config = dict(
    num_hidden_layers=12,
    hidden_size=320,
    num_attention_heads=5,
    num_key_value_heads=5,
    head_dim=64,
    intermediate_size=1600,
    vocab_size=8192,
    hidden_act='tanh_gelu',
    norm='layernorm',
    norm_place='pre',
    norm_eps=1e-05,
    positions='learned',
    qk_norm=True,
    attn_scale=0.125,
    bias='none',
    tie_word_embeddings=False,
    parallel_block=False,
    init='normal',
    init_std_qkv=0.0178,
    init_std_o=0.00363,
    init_std_up=0.0178,
    init_std_down=0.00363,
    optimizer='adam_variant',
    learning_rate=0.00134,
    beta1=0.95,
    beta2=0.95,
    weight_decay=0.14,
    lr_head=0.00555,
    max_grad_norm=2.0,
    warmup_steps=472,
    schedule='wsd',
    decay_fraction=0.584,
    decay_shape='pow',
    final_lr_fraction=0.0,
    batch_tokens=[32768, 65536, 98304],
    max_seq_len=512,
    doc_mask=False,
    train_tokens=403100000,
    max_steps=6164,
    dataset='wikipedia_en',
)
MLP neurons of a small language model. Each row is named by its layer, matrix (down: output weights) and neuron, and shows model dimensions 80-143. Each number is 50 + 15 x the weight over its row's rms, rounded and kept within 0 to 99.
After each neuron's rows, "fires before" lists the tokens most often just after its 100 highest values on Wikipedia text that the model never trained on.

L4.down1275:56 39 27 55 58 65 47 58 47 33 33 44 56 52 44 40 65 11 51 58 28 64 36 55 47 35 56 51 41 49 39 53 58 47 34 58 76 50 69 51 47 17 59 81 57 66 61 23 53 69 61 48 54 54 62 58 41 70 68 32 72 44 61 30
fires before: ", ", " | at"

L4.down1343:62 58 66 37 71 40 57 62 58 96 20 60 53 58 63 73 52 71 51 51 54 87 65 54 39 26 72 54 54 67 57 33 77 64 45 45 55 45 31 67 59 25 29 44 15 73 39 66 48 27 47 45 50 41 47 49 75 91 66 73 56 25 66 49
fires before: "2", "1"

L4.down1065:63 32 64 70 34 56 47 59 61 47 50 40 69 50 49 56 65 53 35 55 47 41 56 37 30 61 62 51 48 47 52 61 48 22 51 56 44 61 44 61 63 62 52 45 59 00 53 59 63 66 47 56 44 68 58 64 38 60 49 41 43 45 48 32
fires before: "\n\n", " The", " In"

L4.down756:58 34 67 44 15 65 75 37 75 71 68 43 59 61 50 72 79 29 55 40 46 41 63 58 48 59 40 59 32 33 29 58 63 49 58 65 40 39 29 56 66 56 72 49 20 57 29 29 48 34 23 51 38 34 48 43 73 53 57 46 41 43 48 61
fires before: " | ", "–", " |", " "

L6.down250:36 67 29 45 62 40 48 37 27 45 29 54 34 41 27 45 25 43 38 72 54 45 37 53 30 31 42 46 70 61 43 33 56 34 57 60 67 52 55 44 65 72 54 48 58 50 47 69 81 43 46 81 44 45 13 62 52 47 64 72 40 64 43 56
fires before: ") |", ")", ") | ", ".", " m"

L9.down483:36 34 47 13 54 14 47 30 48 54 28 32 17 62 51 54 80 39 43 93 58 49 56 43 48 54 28 57 67 62 50 46 57 52 47 81 59 59 28 44 47 76 33 34 64 60 51 65 57 47 45 68 56 31 51 92 38 40 68 78 48 66 41 42
fires before: ".", "\" |"

L9.down696:51 40 48 37 44 52 57 49 77 68 79 61 25 59 48 27 41 42 57 51 69 60 61 75 40 56 42 66 62 35 71 57 41 49 87 63 46 68 66 56 77 30 48 48 24 00 72 31 49 50 67 67 55 55 41 57 12 50 61 64 41 68 35 51
fires before: "1"

L9.down1586:31 28 50 48 57 63 34 24 15 41 43 40 36 53 65 61 47 44 64 56 42 62 21 55 59 34 58 44 30 40 48 49 43 45 69 68 84 31 66 58 45 90 70 64 42 32 85 50 55 54 41 37 43 66 28 60 30 44 36 73 78 70 50 45
fires before: ", ", ") | "

L6.down596:55 58 60 41 48 52 55 56 52 61 38 40 51 44 62 47 57 45 52 54 45 46 55 61 59 60 60 67 45 38 58 69 50 54 51 58 54 47 59 47 51 22 48 73 36 00 42 57 48 35 52 47 48 36 35 42 48 54 56 63 47 53 50 56
fires before: "-", "- P", "- ", "  -", "| "

L6.down856:46 86 48 38 30 58 54 19 55 39 75 31 33 43 54 43 54 36 41 34 28 33 37 56 56 38 44 64 22 55 67 43 29 70 54 37 34 55 28 50 47 50 75 72 52 47 81 33 31 38 80 54 56 56 55 72 38 65 75 40 48 51 76 48
fires before: " ==", "==", " and"

L6.down702:56 72 78 39 77 61 42 38 37 40 85 54 46 40 26 57 57 67 58 34 43 69 39 43 78 56 69 59 63 34 52 57 31 56 62 35 43 35 33 34 22 92 32 42 25 19 50 59 75 51 73 54 48 55 57 19 42 52 64 29 65 81 54 67
fires before: "1", "2"

L9.down653:73 26 45 58 48 51 79 58 66 44 70 28 39 70 35 62 56 44 65 61 51 53 57 57 87 44 79 54 65 54 60 72 55 40 58 82 53 54 50 30 65 72 54 39 49 12 19 15 09 39 25 63 43 56 74 43 47 60 46 38 56 67 06 44
fires before: " "

L4.down1185:68 58 54 22 27 33 56 53 73 53 25 57 32 76 61 57 52 40 51 63 46 30 50 44 45 38 61 54 45 40 22 54 33 33 38 46 56 36 30 48 68 47 32 72 69 53 61 21 46 55 48 67 61 44 33 46 36 47 31 43 60 57 35 50
fires before: ".", "°N ", "°E", "7", "2"

L4.down1457:32 55 65 12 37 73 38 42 50 13 61 22 47 19 57 64 43 43 61 44 62 42 34 53 69 55 57 50 29 36 74 80 32 61 58 38 45 71 54 34 63 25 54 32 46 31 63 59 57 51 56 49 36 41 27 55 68 55 54 44 29 50 45 66
fires before: "1", " ", "2", "7"

L4.down783:57 34 43 46 57 51 29 68 50 49 54 51 63 41 41 19 50 29 43 75 35 59 47 68 26 41 36 62 31 65 61 60 27 55 61 56 69 37 49 44 22 39 58 57 27 26 54 64 29 62 70 66 62 63 34 33 56 54 81 20 50 44 37 70
fires before: "\n\n", "\n"

L6.down945:50 62 67 37 30 25 55 48 65 59 61 54 52 40 58 45 61 48 47 47 55 43 30 34 33 62 74 31 49 49 49 59 34 40 47 63 82 28 36 56 55 44 39 49 43 25 61 49 58 40 42 44 67 34 54 54 60 39 71 73 73 58 54 62
fires before: "\n", "6"

L8.down608:69 46 60 57 54 52 64 60 56 32 56 31 55 68 46 56 40 45 43 56 55 48 40 59 30 57 49 43 47 45 65 62 51 28 59 82 65 36 35 27 33 49 40 44 31 00 57 39 35 56 53 83 49 33 61 26 53 90 50 65 32 35 31 60
fires before: "\n", " —", "0", " | Apps | Goals"

L4.down1262:60 47 54 48 31 67 15 27 54 47 53 37 55 42 68 52 67 57 57 52 73 49 44 50 14 61 42 56 45 70 21 49 67 37 63 49 61 88 46 76 55 51 55 46 34 16 82 54 38 49 34 38 61 70 70 89 67 53 61 63 57 63 66 49
fires before: "\n", "\n\n", "4"

L4.down788:47 61 77 54 57 56 50 48 58 59 99 55 48 59 65 26 50 45 36 47 48 38 70 47 85 74 58 46 42 46 66 50 42 47 27 52 30 52 53 66 44 70 55 49 48 28 75 55 63 19 39 52 79 40 55 66 40 49 50 52 39 60 37 40
fires before: "\n\n", "1", "2", ") is an", ") is a", ")"

L4.down1559:45 39 54 53 62 79 41 70 47 11 14 47 31 35 38 40 50 31 62 23 36 67 66 30 57 22 72 63 39 41 40 71 38 73 76 41 55 44 52 55 64 46 88 70 56 75 56 50 35 15 36 45 49 68 49 51 53 42 48 39 47 70 52 65
fires before: ", ", "985"

L4.down352:56 41 49 75 55 56 34 46 66 58 51 47 57 48 48 54 63 18 51 38 34 44 41 42 57 39 56 61 49 53 40 58 53 44 57 38 45 45 26 56 61 64 74 29 46 99 48 41 60 44 54 60 47 58 32 46 36 64 63 23 76 54 30 60
fires before: "1", "2"

L4.down1356:38 46 54 76 47 72 51 72 72 78 39 56 64 55 42 86 38 63 47 44 65 59 51 33 27 52 41 57 49 54 88 73 25 54 48 24 68 50 54 49 37 79 53 33 57 00 71 53 54 51 40 57 45 45 51 38 42 54 76 47 34 36 62 48
fires before: "\n", "00", " |", " | — | —"

L6.down121:82 54 45 24 43 42 55 33 69 36 23 74 45 60 70 38 51 82 44 41 71 29 45 49 52 64 67 87 32 76 24 18 56 48 71 54 44 48 37 48 27 43 63 57 58 64 45 23 63 33 30 52 64 62 53 75 45 58 60 44 42 51 37 48
fires before: " ==", "==", " and", " were", " is", " was"

L9.down1075:57 41 62 37 32 81 37 37 79 23 58 38 54 61 64 47 64 37 46 79 47 76 41 54 63 79 63 47 58 42 55 42 31 45 55 42 42 52 45 65 30 61 48 29 75 55 50 71 62 54 57 69 52 71 15 71 48 57 60 41 37 23 55 67
fires before: "4", "ion", "5", "oute", "o", "ely"

L4.down142:51 44 51 38 52 39 44 63 56 50 47 51 08 49 50 25 21 53 59 56 46 44 54 32 55 38 66 55 51 48 62 50 40 60 55 67 69 63 56 60 53 61 41 45 32 16 61 44 48 62 27 50 53 45 39 22 61 34 67 39 29 46 71 65
fires before: "2", " ", "us", "1", "uary"

L9.down1205:57 62 46 79 55 23 45 52 29 73 29 52 52 64 52 38 45 63 73 49 48 58 68 50 61 63 47 46 41 36 55 36 52 39 38 52 47 62 58 53 88 53 54 39 39 39 53 40 26 31 45 37 47 71 67 53 34 18 38 49 33 50 24 58
fires before: "2", "1", "por", "998", "f."

L4.down1124:54 56 49 46 48 60 42 64 66 47 43 43 64 54 50 31 31 31 55 24 66 38 41 67 58 55 49 69 52 71 39 31 56 41 74 70 25 73 43 69 38 54 75 20 62 99 46 28 68 51 53 39 33 45 52 53 26 54 59 48 43 58 65 58
fires before: "\n", "\n\n", " (", "et", "1", " / "

L6.down998:64 71 43 70 45 79 63 75 55 42 37 51 46 70 53 66 61 66 43 50 65 74 41 49 12 35 45 44 39 55 13 43 70 31 52 44 58 50 51 33 41 49 54 57 62 64 50 68 63 13 16 50 57 25 60 39 64 58 51 32 52 51 40 60
fires before: " |", ".", "\n", "0", "2", " | ."

L8.down1312:48 62 61 72 59 53 51 42 46 33 78 29 53 62 46 44 45 67 50 71 41 44 27 31 42 49 51 40 31 33 38 35 42 65 67 35 50 60 29 14 49 46 49 86 53 15 86 54 37 81 63 71 68 40 74 42 26 56 37 82 46 38 69 69
fires before: "3", "8", "2", "6", "4"

L9.down156:43 39 51 57 66 55 47 66 61 46 39 60 61 10 83 25 65 42 56 40 39 42 43 49 59 40 56 46 62 36 43 29 57 26 57 40 55 47 42 44 78 64 50 40 60 36 69 50 35 56 49 41 37 64 48 53 36 57 34 45 36 65 67 53
fires before: "2", "1", "023", ".", "019"

L4.down612:26 46 43 57 35 55 45 49 65 52 51 52 60 58 37 37 39 70 56 37 35 53 26 60 61 58 39 51 55 49 47 86 16 39 53 57 77 45 54 50 58 49 64 48 54 31 54 33 30 71 70 46 37 65 67 61 37 43 63 58 58 36 54 42
fires before: "2", ", ", "1"

L8.down514:39 57 55 41 68 63 55 26 60 53 64 53 33 33 44 63 79 41 61 68 40 38 60 59 25 42 66 59 38 43 49 58 34 72 60 26 68 46 57 59 27 70 66 48 77 08 38 53 43 68 59 76 69 55 30 54 09 34 57 51 37 65 59 77
fires before: "\n\n", "\n", ")", "==", " The"

L9.down981:49 42 67 54 34 60 47 51 46 28 31 53 11 56 54 49 58 56 48 37 66 19 69 43 38 55 33 55 15 43 48 62 62 65 48 58 52 56 77 54 64 00 68 76 40 56 66 44 39 53 55 38 61 72 67 35 43 33 54 35 61 52 42 23
fires before: "1", "3"

L6.down440:53 63 28 55 64 56 37 57 32 58 48 67 64 56 71 61 63 80 48 36 69 74 66 63 28 51 56 45 55 54 67 70 57 63 48 41 23 41 42 44 58 82 47 50 31 05 43 62 51 32 50 54 51 28 48 40 42 43 49 43 82 49 52 43
fires before: "| ", "- ", "|"

L4.down95:87 51 55 52 56 45 69 62 46 65 50 60 43 40 52 53 34 57 29 60 48 59 61 32 36 47 61 54 37 61 49 63 48 51 62 77 20 35 24 53 65 58 48 44 59 90 54 59 48 59 60 85 55 39 47 75 41 67 55 27 16 38 68 61
fires before: "% | ", "″N ", "9", "3", " |", "′"

L8.down787:48 48 67 64 66 50 57 65 69 82 53 60 14 74 41 32 38 57 66 63 41 37 43 52 63 40 36 59 26 39 74 83 40 63 63 63 51 61 70 35 53 67 51 55 33 05 48 49 33 36 56 70 60 55 60 54 66 55 28 46 55 59 61 42
fires before: "1", "2", "3", "30", "oth"

L9.down555:41 59 43 61 03 75 29 35 66 53 58 39 38 56 28 57 32 40 33 37 29 60 51 69 74 41 43 67 49 24 52 78 41 53 50 73 43 48 42 51 52 53 57 46 44 16 59 55 66 59 46 47 43 63 48 39 54 49 51 63 58 60 51 32
fires before: "1"